Weights of a small GPT-style language model, trained from scratch on English Wikipedia.
Training: a variant of Muon for these matrices, 159M tokens.
MLP neurons of a small language model. Each row is named by its layer, matrix (down: output weights) and neuron, and shows model dimensions 0-127. Each number is 128 + 24 x the weight over its row's rms, rounded and kept within 0 to 255. A neuron's up and down rows have the sign that makes its largest values positive.
A block is one neuron, or neurons of one layer that tend to fire together. After each block is what it responds to, as a language model described it from the Wikipedia text at the highest values.

L7.down220 [148 110 124 108 122  99 141 135 138 121 136 156 148  98 108 123 154 126 146 142 157 110 130 163 114 118 135 108 168 174 136 169 172 109 119 127 169 116 120 152 108 135 103 151 150 124 107 106 118 105  95 125 112 137 130 123 110  87 138  90  91 120  90 124 162 137 155 170 130 138 137  98 102 110 126 149 141 124 143 148  88 115 148  76 102 137 126 142 108 115 126 145 131 146 148 127 144 145 129  84 127 122 130  94  83 185 121 119 122 155 138 163 100 194 142  94 163 144 104 154 125 142 119 133 127 155 173 108]
L7.down594 [ 79 124 132 123 118 154 161 129 142 120 159 109 131 105 128 139 111 102 121 159 117  90  65 115 137 137 124 149 147 135 135 108 116 130 116 107 186 156 115 151 123 102 104  94  93  67 139 114 116 164 143 105 139 134  95 112 120  50 110 134 123 128 147 110 117 143  66 100 165 111 135 134 110 126 126 109 119  92  93 101 137 125 134 134 156  88 158 114 159 151 112 119 111 151 117 130 134 169 126 123 116 125 139 107 137 145  97 120 140 140 112 124  90 113 161  87 124 145 114 139 167 136 144 109 138 130 122  55]
Description: Column separators and spaces in Wikipedia-style table header rows, such as the pipe after Candidate or League in election and sports tables, and ==/=== section-heading markers.

L4.down143 [135 155 161 121  95 173 148 104 162 167 134 157 105 115 110 137 158 110 120 116 110 132 116 113 153  90  89 110 128 124 149  99  71  73 120 120 121 110 135  75 110 141 177 127 142 112 184 125 183 143 164 115 122 178 134 161 159 113 115 124 127 152 194 135 103  64 156 155 127 110 145 165 122 113  88 120 159 148 120 139 153 100 105 134 127 121 116 156 111 166 124 119 146 123 136  96 102 159 151 139 147 154 142 113 131 140 136 142 118 110 105 139 136  86 112 116 130  86  86 141 120 100 150 135 129 116 117  82]
L4.down423 [110 131 171 115 147 167 167 107 124 152 136 103  66 120 144 148 167 107 125 121 120 152 123 160 141 123 141  83 114 151 148 166 110 150 134  98  93 111 104 125 143 127 134 104 151 114 148 127 109 177 126 151 137 138 140 164 152 132 108 129 105 104 149 155 136  88 133 119  77 134 139 112 114 139 110 107 135 132 133 110 133 153 115 126 133 149 109 158  86 182 113 130 127  83 163  89 101  92 143 143 136 119 139 111 150 179 109 119 110 130 118  76 132 137  95 139 147  91 116 146  96 125 139 169  83 161 157 163]
L4.down562 [104 166 142  84 155 114 121 152 123 123 135 134 139 140  91 133 121  75 134 155 128 115 152 114 134 100 105 163 144 160 153 110 105 128 113 154 115 117 130 153 172 130 141 114 126 147 149 174 162 135 121 100 181 123 178  98 147 130 112 105 118 131 134 117  82  79 158 141  96 159  95 104 158 143 129 102 144 150 141 149 156 141 148 144 138 125 110 149 101 151 140 186 133 114 134 105 120 164 159 119 131 181 165 138 129 123 132 135 140 108  95  96 123 122 127 108 161 119 154  98 162 135 125 127 148 146 116 181]
L4.down621 [124 121 144 130 120 106 119 124 133 154 111 133 134 116 119  86 124 105  98 144 117 132 138  98 138 138 146 106 116 138  99  82 156 131 104 123 110 131 147 124 117 142 140 154 160 106 149  70 134 191 109 112 135 174 139 152 180 143 142 147 153  83 112 154 128 116 148 158 146 151 134 146  96 137 149 140  78 113 108  65 133  87 136 100 127 147 123 127 149 114 132 145 138 125 138 159  93 113  91 140 135 130 155 124 137 158 132 112 101 124 158 110 173 139 152 124 131 159 121 140 108 116 135  91 162 135 115 112]
Description: Surname prefix Mc after a first name (Cynthia McKinney, Randy McDowell), plus possessive or contraction apostrophes (Frederik's, I'm) and opening quotes.

L4.down134 [160 136 104 134 163 124 104 114 146 127 101 117 132  84  93 131 116 145 112 127 141 150  90 118 173 148  79 135 147  93 148  66 121 109 114 124 133 143 110 122 134 128 154 128 129 147 145 132 125 125 147 134 131 113 110 136 161 145  87 129 129 132 160 131 123  83 125  69 108 108 154  88 139 131 127 121 133 157 144 133 122 128 112 105 107  55 116  89 163 161 117 129 124 104 126 165 133 115 118  89 168 142 103 166 136 116 158 129 137 131  97 139 128 104 136 122 142 112 172  97 122 145 101 145 141 129 135  95]
L4.down138 [140 114 116 153 122 151 115 146 118 144 125 157 108 118 129 106 124  71  91 137  97 187 119 132 115 148 119 118 181 135 130 145 167  87 108 140 121 138 101 147 118 127 118 112  71 111 118 112 114 117 154 155 151 117 163 146 143 149 141 133 143 130 136 128 136 111 127 132 136 135 135 115 121 108 138 155 114  75  68 106 114  86  89 155 158 146 117 125 170 123 109 131  99 157  75 173 102 159 138 148 123 135 104 135 139 135 112 107 165 104 128  75 149 175 103 108 114 129 104 113 130 129 135 150 129 127 119  80]
L4.down205 [174  79  98 101 146 108 142 137 157 146 143 100 156 138 124 124 120 120 170 117 144 128  96  82 118  81 121 128 136 152 137 115 100 129 151 154 113 122 145 147 163 168 119 116 117 116 129  98 119 108 125 127 126 138 123 168 137 139 130 134 160  94 111 140 152  75 180 178 124 109 127  99 114 147 127 106  93 162 140  93  84 120  98  78 122 158 143  87 118 142 127  98  99 134 113 123 126 103 103 101  95 118 135 113 111 129  76 123 182 146  85 132  88 115 100  81 106 103 130 131 135 161  98 174 130 139 122 150]
L4.down593 [143 105 153  96 144 113 169 125 154 121 103 174 165  99 148  88 100 180 157 135 157 149 119 133 134  86 121 135 140  94 132 106 130 133 147  84 122 119 123  72 108 152  92 138 133  64 138 161  85 130 137 133  91 105 179 123 154 148 135 136  88 123 133  99  85 122 115 106 146 138 115 155 112 176 126 128 109 115  99 132 155 148 139 110 134 140 146 175 128 116 140 113 150 134 117  90 130 133 173 143 107 143 176 165 152 152 111 115  99 158 110 127 109 159 141 147 147 135 172 126 102 151 132 143 130 112 135 162]
Description: Plural "s" split off as its own token after a noun stem, strongest at the end of wiki section headings, e.g. Transaction-s, Semi-final-s, Commander-s.

L6.down47 [135 108 106 159 115 113 172 109 174  89 119 140 123 129 112 132 195 139 104 173 148 108 109 117 141  98 167 154 113 120 107 100 143 120 117  84 123 128 116  90  86 152 128 136 129 129 157 130 137  82 115 143 126  99 104 158 127 132 118 105 165 115 121 128 103 122 114 129  96 127 116 139 168 170  99 131  94 146 130 128 119 154 131 125 112 145 130 108 140 116 138 131 144 139  77  98 141 138 142 149 104 128 122 143 113 136 137 168 124 146 168 153 143 102 111 149 109 156 123 156  77 148 167 117 141 180 109 159]
L6.down69 [138 173 207 130 132 152 110 145 128 126  81 119 160 118 124  99 121 129 167 133 158 124 122 119 130  97 125 123 115 119 129 136 121 150 115 164 174 103 152 122 129 145 101 102 161 136 153  97 135 152 167 141 125 151 149 154 120 151  96  61 136 117 150 166 109 110 142 138 104 118  87 146  96 141 122 118 105 148  95 128 143 118 131 116 113  95 150 122  96 111 145 101 139 109 145 155 117 129  94 113 145 169 138 126 135  78 156 148 106 169 139  92 125 143 124 137 143 134 144 127  98  57 106 128 110 142 119 128]
L6.down102 [150 135 131 133 134 122 123 139 158 126 153 160 154  79 126  95 106 167 105  95 150 146 155 145 156  72 128 139 100 123  70 122 119 147 140 145 124 125 151 123 102 125 153 125 167 143  96 119 135 110  85 118 138 177 130 104 132 122 104 120 127 131 109 110 139 124 163 124 111 138 145 112 123  79 133 152 100 139 128 136 108 136  86 140  79 181 159 158 131 105 135 159 115 123 139 136 155 106 179 160 105 116 109 121  67 149  99 109 155 124 150 182 127 156 126 118 115 123 160 155 137 159 145 136  98 109 162 104]
L6.down146 [156 130 154 103  65 130 130 129 133 127 124 153  94 149 127  99 129 126 138 116 109 122 119 125 109 131 133 154 145 171 137 140 137 110  85 142 126 109 146 148 129  95 153 125 174 143 125  87 151 130  92 140 102 154 143 126 183  98 150 125 134 135 153 138 143 100 106 135 143 115 165 134 116 120 147 201 143 117 123 169  98 121 162  87 164 142 137 134 167 125 108  67 104  59 157 100 123 139 116 103 132 150 147 109  61 106 125 135 134 142 118 144 145 127 142 118  94 175 149 141  81 110 147 110 176 121 134  92]
L6.down306 [135 128 104 153 129 102 171 125 143 167 109 148 143 187 154 131 102 123 153 157 114  91 181 135 119 151 128 124 141 171 129 139 106 133 152 149 136 140 131 162 107 123 114 139 125 134 125 125 159 155 118 106 137  83 157 128 138 134 127 197 120 145 117  79 146 152 139 148 143  85 177 123 135  78 133 142 159 164 100 114 144 162 103 144 126 168 135  90 175 127 118 174 119  86 173  94 127 104 158 182  92 106  84  97 113 134 121 121 102  99 137 145 155 107 100 112 119 118 152 116 131 135  82 114 109 156 127 132]
L6.down341 [115  75 140 146 179 173 121 142  81 123 114 124 124 132 140 108 110 143 107 143 111 156 141 103 161 138 116 111 160 148 124 122  65 124 121 139 123  71 161 106 147 125 133 151 147 160 115 124 147 147 118  67 116 145  67 105 112 112 138 104 142 136 117 127 152 115  75 110  99 176 156 110 151 115 155 140 143 132 161 117 130 112 195 111 125 149 156 154 140 122 122 126 121 147 140 140 158  98 111  83 150 165 129 159 120  73 132 129 141  97 165 146 129 139 109 115 137 116 159 116 148 108 159 153 141 123 104 136]
L6.down424 [128  77 146 142 127 121 123  80  88 133 104  94 103 132 133 133 129 137 122  92 146 146 155 136 148 130 144 123 161 149 159 137 141 125 120 128 133 142 177 132 162 128  84 143 120 143 115 170 140 141 123 110 134 127 133  75 154  95 101 114 114 134 159 186 154 127 133  74 106 101 173 128 103 154  87 137 119 182 145 133 105 131 149 141 134 107 129  87 142 143 149 115 141  71 116 117 128 112 114 135  99 152 147 123 129  97 137 117 116 154 123 122 128 178 123  77 110  97 138 131  95 107 148 111 122  80 136  63]
L6.down558 [110  84 126 154 132 108 142 112 118 116  97 146 121 109 137  90 112 129 131  84 109 141 122 137 102 150 122 148 135 135 139 105 142 118 114 161 121 120 153 122 163 114 129 129 134 107 108  91 163 139  92 105  91 146 161 146 104 137 119 145  91 128 124 142 128  52 137 127 119  92 116 151 138 165 164 133  99  94 127 132 130 111 116 150 110  90 117 115 146  96 143 180 108 106 152 115 111 156 125 192 134 123 127 126 190 122 195 166 123 136  95 148 119 103  96 109 108 174 123 126 143 138 145 136 107 127 121 135]
Description: Short subword pieces inside longer words split into several tokens, often after prefixes like con-, ex-, in-, re-, e.g. Re-se-arch, con-se-cration, ex-tr-emist.

L4.down182 [150 106 122 157 138 134 106 107 103 100 127 134 126 132 152 147 155  62 121 123 133 117 159 111 170 108 146 123 104 133 132 105 149 114 141 139 144 181 151 119 143 116 144 173  99 131 158 134  68 127  96  99 151 144 148  95 181 153 107 147 119 113 143 108 149 130 134 102 151 133 113 144 101 108 151 155 179 151 156 138 123 114 122 132 118 117 148 122 107 117 114 102 166 104 138 134  95 126 161 134 126 129 132 123  80 160 113 178 121 153 116 127 142 152 134  88 113 170 114 107 136 155 138 121 110  93 115 143]
L4.down271 [108  98 156 123 135 130 150 169 103 107 143 103 115 157 138 117  84 122 145 133  92 119 137 141 126 105 121  88 129 102 130 117 125  75 128 157 136 137 134 138 126 136 100 110 158  72 122  89  94 129 133 133 107 164 141 114 142 139 150  92 148 133 117 132 129 160 123  86 120 124 159 172 128 148 167 132 109 164 122 101 137 159 109 103  82 143 142 159 154 138 114 148 163 119 105 149  58 144 130 111 107 114 123  75 182 129 177 112 126 135 109 137 121 128 110  89 125 168 106 137 137 142 113 139 149 130 142 149]
L4.down355 [178 153 134 115 129 113 144 105 109  95 147 137  81 110  97 131 163 113 125 118 103 127 134 134 105 115 131 103 164  90 112 138 153 130  92 116 137 182  94 117  99 107 143 115 150 142 146 119 123 139 141 131 115 139 156  99 166 117 109 181 112 124 132 103 100 129 114 157 167 155 169 120 133 175 150 117 112 173 107  92  78 156 178 139 174 134 135 129 133 113 101 138 150 141 132 142 110 124 146 143 142  80 143 167 157 128 151 149 147  97 145 157 141 122 129 149 143 114 129 134  84 183 137 135 121 128  95 159]
L4.down501 [ 94 120 162  79 120 125 119 126 128 110 154 107 153 113 103 116  95 144 112 158 113  95 108 150 110 125  84 124 103  69 175 100 164 169 131  99 149 125  99 129 121  98 140 140 119 153 161 154 102 115 142 124 109 151 101 123 103 112 143 124 119  95 134 154  78 121 129 181 145 129 164 147 162 161 108 130 179 124 127  88 105 114 155 152 123 116 144 175 138 143  82 148 123 116 129  92 136 154 137 135 100 107 142  82 149 170 115 149 143 131 141 105 133 163 125 143 125 177 143 117 133 106 126 125 107 162 109 137]
Description: Early or middle pieces of words split into several tokens, such as gr in grim, cre in recreational, ell in appellate, often consonant clusters; sometimes whole past-tense verbs like ended or ranked.

L6.down67 [153 128 143 146 125 152 100 133 109 128 118 108 116 102 109 109 130 138 130 132 135 130 133 124 161 115 179 126 117 157 138  89 137 139 167  87 103 110 140 146 147 130 169 154 151 154 155 118 154 132 150 133  86 158 101 111 124  99 142 121  87  93 125 177 117 156  84 155 130 107 126 126 112 106 116 167 163 140 115  69 141 100  86 125 139 141 132  78 156 129 144  75 129 102 127 139 124 129 140 155 108  92 121  75 142 148 129 139  94 120 125  66 133 158  80 144 131 132  91 164 115 109  87 110 133 159 125 127]
L6.down68 [157 126 129 157 132 128 162 131 141 131 115 138 137 143 118  69 130  99 148 116 153 162 135 143 130 100 126 128 153 131 145 145 163 151 102 122 144 133 124 162 134 143 105 106 109 109 119 143 123 135 138 148 138 111 193 136 164  84 124 124 108 116 107 113 169 115 101 157 153 115  83 147 150 158 110 142  88  73 164 112 142 111 152 166 140 147 102 138 123 146 115 120 110 148 130 157 125 154 112 148 109 124 123 106 134 137 171 127 118  96 125 143 144 114 182 146  58  72 172 143 145 155 152  64 125 139 125 133]
L6.down92 [132 128 160 173 121 135 132 140 148 143 115 154 127 106 123 148 153  98 196 110 129 129 150 101  86 156 134 129 126 106 120 119  98 161 139  90  78 153 123 114 110 181 121 133  98 162 149 103 106 197 133 134  98 111 145 140 150 164 108 117 126  91 142 122 135  86 127 170 143 153 120 119 125  84 131 113 141 124 110 144 131 123 113 109 137 162 105 145  98 151 115 113 156  71 134 166 125 131 146 116  89 113 162 149 211 104 138 123 131 100 124 133 134 112 114 152  89 125  96 129 133  95 106 119 152 151 123 145]
L6.down173 [146 106 144 143 115 176 148 180 117 151 175 120 111 103 140 113 145 127 147 102 120 130 157 116 157 147 125 142  84  85 131 178 143 109 111  97 143 132 137 122 104 135  56 154 155  92  96 113 123 107 115 140 143 145 161 117 111 152 105 168  87 124 146 145  91  96 124 167 133 116 128 143 134 155 110 110 125 129 143  90 102 123 103 159 108 115 150 134 136  98 127 106 130  96 154 119  91  91 159 150 128 112 115  92 187 150 152 139  96 120 126 111  73 111 128 132 154  81 118 116 147 132 127 121 119 146 128 143]
L6.down318 [103 124  97 129 112 122 108 109 102 121 151 139 119  99 128 125 132 141 179 121 137 133  95 136 103 138 177 149 134 139 165 120 155 127 118 137 118 121 132 124 126 139 158 105 129 138 101 104 109 103 106  70 117 134 171 121 140 136 149 130 105 106 136 142 131 145 161 203 124 147 145 110 102  87  91  78 101  99 124 110 133 112 102 143 100 142 164 150 134 153 103 137 138 128 139 143 103 168 109 132 127 127 119 147  56 158 142 184 125 115 106 148 134 138 137 156 115  81 137 176 141 134 111 156 182 106 129 168]
L6.down347 [111 137  85 114 129 123 117 163 189 125 131 147 136 131 131 120 117 133 174 136 179 100 108 160 104 132 149 118 152 156 110 157 133 125 128 143 128 123 110 146 133 121  83 119 143 123 149 135 120 141  60 158 106 100 131 148 156 173 167 102 111  88  87 123 154 157 155 154 144 123 105 141  89 137 101 152 179 118 151 196 150 129 189 153  94 121 128 138 120 110 146  99 117 117  96 153 120 121  97 150 120 122 128 138 148 132  92 133 117  97 116 146  92 111 129 175 111 114 112 129 187 158 121 176 170 107 131 127]
L6.down350 [135 119  93 133 128 154 144 102  85  96  91 128 163 128 113 102 168 145 134 136 140 179 118 148 129 119 137 146  78 157 113  77 120 143 139 186 116  94 146 136 125 118  90 136 128  99  87 150 126 121 178 109 123 153 141 100 120 139 139 164 120 122 128 160 146 163 130 157 131  89  94 140 132 111 137 115  93 134 140 150 119 161 106 148 157 126 148 155 131 154  79 120  81 106 146 143  89 124 158 123 103 138 128 120 153 131  98 115 161 168 112 117 127 143 136 149 141 144 122 143 162 117 154 108 121 147 143 152]
L6.down453 [121 152  99 108 144 125 109 161 167 161 106 114 131 130 105 131 136 144 123 133 154 157 159 118  91 161 160 148  76  91 132  85 126 151 122  92 134  95 126 167 121 122 111 178 154 172 138 127 133 128 155  91 139 122 110 149 132 145 146 148 154 151 132 118 138 146 127 141 156 139  98 132 103 136 100 140 107 118 138 146 159 145  93 120 133 141 156 105 116 142 109  67 115  99 152 122  85 133 123 106 102  57 106 109 132 172 107  96  68 102 135 135  70 125 148 150 126 130  83 127 146 115 109 125 116 141 134 125]
Description: Space or first token opening a new heading, list item or table row right after a table or list, e.g. "== Track listing", "| | Democratic hold", "=== 2024".

L7.down219 [ 92 130 131 124 126 159 113 146  96 151 123 146 101 110  96 129 117 109 184 133 146 125 138  86  87 142 135 116 105 130 107 121 124  79  98 138 130 100 136 127 127 177 128 135 101 121 142 121 156  80 120 147 182 139 149 114 134 126 116 109  97 162 103 147 123 104 136 142  87 112 159 147 127 163  94 117 114 172 113 116 128 128  56 155 103 106 115 132 123 121 115 116 144 130 144 138 139 117 118 156 140 121 145 131 226 131 150 135  87 141 136 114  96 110 139 147 127  84 125 171 148 113 170 126 122 155 123 142]
L7.down258 [122 170 121 159 107 136 161 132 146 130  90 139 110 107 156 111 110 117 108 128  92 154 113  88 116 143  86 108  95 114 136 131 130 117 126  80  96 138 136 130 166 161 131 164 130 119 136 141 114 132 131 166 142 133 115  77 153 123  86 144  80 166 143 131 136 154  68  89  93 136  82 141 123 117 129 158 118 161  96  82 131 141  67 109 133  93 134 113  88 151  89 144 162  87 158 121 126 134 115 148  95 113 140 101 121 154 162  94 146 143 181 143 134 149 107 160 119 126 131 113 109 122 108 126 133 141 118 117]
Description: The apostrophe of a possessive 's right after a proper name or noun, as in Ryan's, Lucan's, the club's; weaker on table pipes and "and".

L6.down161 [158  85 131  94 128 124 118 117  94 121 144  92  91 101 129 136 143 154 117 128 122 116 114 118 131 134 122 130 128 118 113 151 143 105 138 126  86  85 136 158 114 115 114 127 146 104 149  91 158  95 106 145 157 134 119 109 161 103 117 151 111 151 134 127 104 116  94 110 121 127 122  72 106 110 129 110 120 153 145 140 125 181  92 118 124 132 171 165 147 161 119 125 147  67 132 176 141 150 115 163 140 142 180 145 115 154 162 111 184 130  97 147 169 116 154 146  97 115 145 138 121 130 124  99 112 115 147 188]
L6.down193 [114 114 122 116 126 173 136 123  84 102 104 168 143 137 165 101 114 114 132 117 117 132 164 121 161 108 151 121 166 144  88 151  91 148  93 130 118 119 133 108 172 116 109 170 166 117 115 131 147 186 102  91 129 144  93 158 124 116 120 135 106 125 116 125 177  97 141 124 165 123 112 159 112 145 142  90 118  57 129 128 148 147  89  80  86 121 137 142 145 165 126 124 139 135 139 102 142 137 125 161 100 108 138 145  99 166 150 148 160  98 122 111 131 133 129 123 148 162 143  91 116 176 114 121 116 108 133  99]
L6.down200 [158 107 154 135 118  96 130 128 122 110 117  93  96 153 112 114 135 115 130 100 101 147 114 138 159 133 120 113 128 117  88 105  84 155 114 128 165  74 116 117 154  96  96 103 120 102 114 158 114 124 134 128  83 172 154 109 121  46  64 178 110 164 151 118 123 151 152 163 130 135 145 170 140 137 144 141 127 188 142 130  94 161  99 121 126 123 112 170 134 115 117 147 141 139 132 139 122 152 153 146 121 106  91 112 113  99 137 125 162 139 154 146 109 106 114 120 130 137 119  99 105 181 178 128 141 179 139 102]
L6.down229 [106 190 114 146  81 122 142  78 126 150 128 131 104 144 108 104  95 124 106 108 132 120 127 115 149 127 116 165 118  92 113 111 102 138 158 100 122  65 142 125 125 136  92 134 147 121 124 111 152 133 121 119 142 127 164 131 127  84 117 125 116 177 162  95 159 107 123 132 158 134 163 167 179 108 142 100 151 130 138 150 182 137 148 134 150 166 134 148 129 138 152 133 155 142 123 113 154 116 151 192 109 111 178 145 131 110 132 126 177  96 119 117 149  78 150  77 158 129 115  82 104 111 121 145 130 142 100 133]
L6.down257 [147 130 143  91 138 124 124 136  85 108  87  96 134 134 143 119 140 136 125 150 135 112  92 144  85 126 175 141 152 120 104 140 166 134 121 144  94 106 123 107 152 135 130 191 125 154 159 148 144 126 115 148 116  91 115 136  94 113 201 109 108 158 145 125 149 119 136 123 165  92 150 124 102 154  99 134  80  93  93 173 138 133 134 165 136 135 112 171 142 123 140 170 133 110  95 131 125 138  93 117  87 177 111 148 148 122 129 130 140 144 156 150 103 161 144 167 100 102 145 129 103 138 159 139 158  85 117 140]
L6.down508 [173 111  72 128 104 126 126  81 134  90 127 144 118 167 152 120 162 117  99 135 160  99 120 171 137 136 122 146 153 116 162  99 150  82 134 122 120 123 115  42 118  83 133 145 102 137 133 136 153 105 110 168 148 142 120 157 162 141  97 141 132 159 133  86 141 146 145 108 136 134 125 105  91 151 131 135 144 129 144 124 136 148 154 118 137 126  90 100 140 111 124 121 112 100 123 123 174 128 153 121 114 109 164 102 130 104 125 114 149  86 146 109 141 116 110 154 126 116 128 129 135 149 166 118 175 142 157 191]
L6.down571 [102 128 142  90 125  90 134 103 118 133 128 103  95 119 128 121 158 137 165 204 154 112  89  84 109 111 145 121  95 111 147 163 119 121 110 126  84 139 161 106 132 102 112 156 165 140 127 121 130  98 149  77 161 140 116 164 118 153 118  80  97  84 139 142  98 135 136 173 110 153 164 125 113 139 120 110 123 102 155 152 106 163 142 139 127  99 129 132 102 131 116  97 147  83  98 131 121 157 145 154 126 135  98 179 124 113 135 119 111 134 130 145 122 160  91 102 140  90 138 126 144 136 140  78 151 126 132 142]
L6.down611 [140 133 132 137 132 134  86 141 109  79  85 121  72 159 138 131 138 144 164 124 118 134 132 183 113 111 129 120 136 108 127 124 153 105  85 129  93 102 153 136 121 141  96 109 132 128  95 160 109 123 119 150 123 122  88 144 126 119 136 157 157 161  91 148 129  86 125 135 128 135 156 148 135 116 141 154 147 137 149 135  75 127 131 132 160 112  91 106 135 121 161 135 149 129 127 110 170 133 190  93 103 149 107 142 142 139 104 127  81 109 170 105 165 132 124 182  54 176 143 117 103 151 117 157 169 120 127 137]
Description: Punctuation or fragments inside proper names, such as the period after a middle initial (Harry S. Truman), apostrophes in O'Neill, and hyphens (Abdu'l-Bahá).

L7.down87 [ 94 138 147 126 128 171  99 142 132  96 116 161  91 148  98 106 177 145 112 100  81 102 147 127 107 124 139 113 111 100 102 139 111 136 126 155 154 116 157  96 151 137 162 144 163 128 134 141  85 114 148  93 102 125 128 123 140 132 148 142 115 109 168 164 134  66 159 124  99  89 143 131 148 150 169 143 154 125 101 133 128  98  88 127 189 158 124 157 147 168 135 146 126 130 123 151  87  79 141 161 164 158 162 128 167  94 175 133 146 128 114 129 167 147 104 131 138 147 106 124 162 117 128 119 112 125 136 146]
L7.down442 [125 117 149 134 114 145 100 100 127 134 168 155 120 114  74  99 134  39 169  99 139 123 140 126 124 165 133  97 134 103  90 131 101 124 117 127 127 138  96 127 148 103 115 152  78 114 145 133 140 136 152 114 134 115  90 177 115 147 152  89 104 147 125  88 109 126 116 122 137 145 123 139 163 168 123 156 161 142 138 160 130 171  81 141 118 117 139 117 105 125 156 116 127 131 106 164 120 159 128 149 131 134  99 120 220 109 135 140 110 100 105 114 140 164 165 121 101  86 110 119 117 153 102 146 135  86 122 134]
Description: Interior subword pieces of longer words, often right after a prefix like con-, pre- or un- (con-sum-er, pre-va-iling, ad-ministered), plus the day digit and comma in dates (February 28, 2014).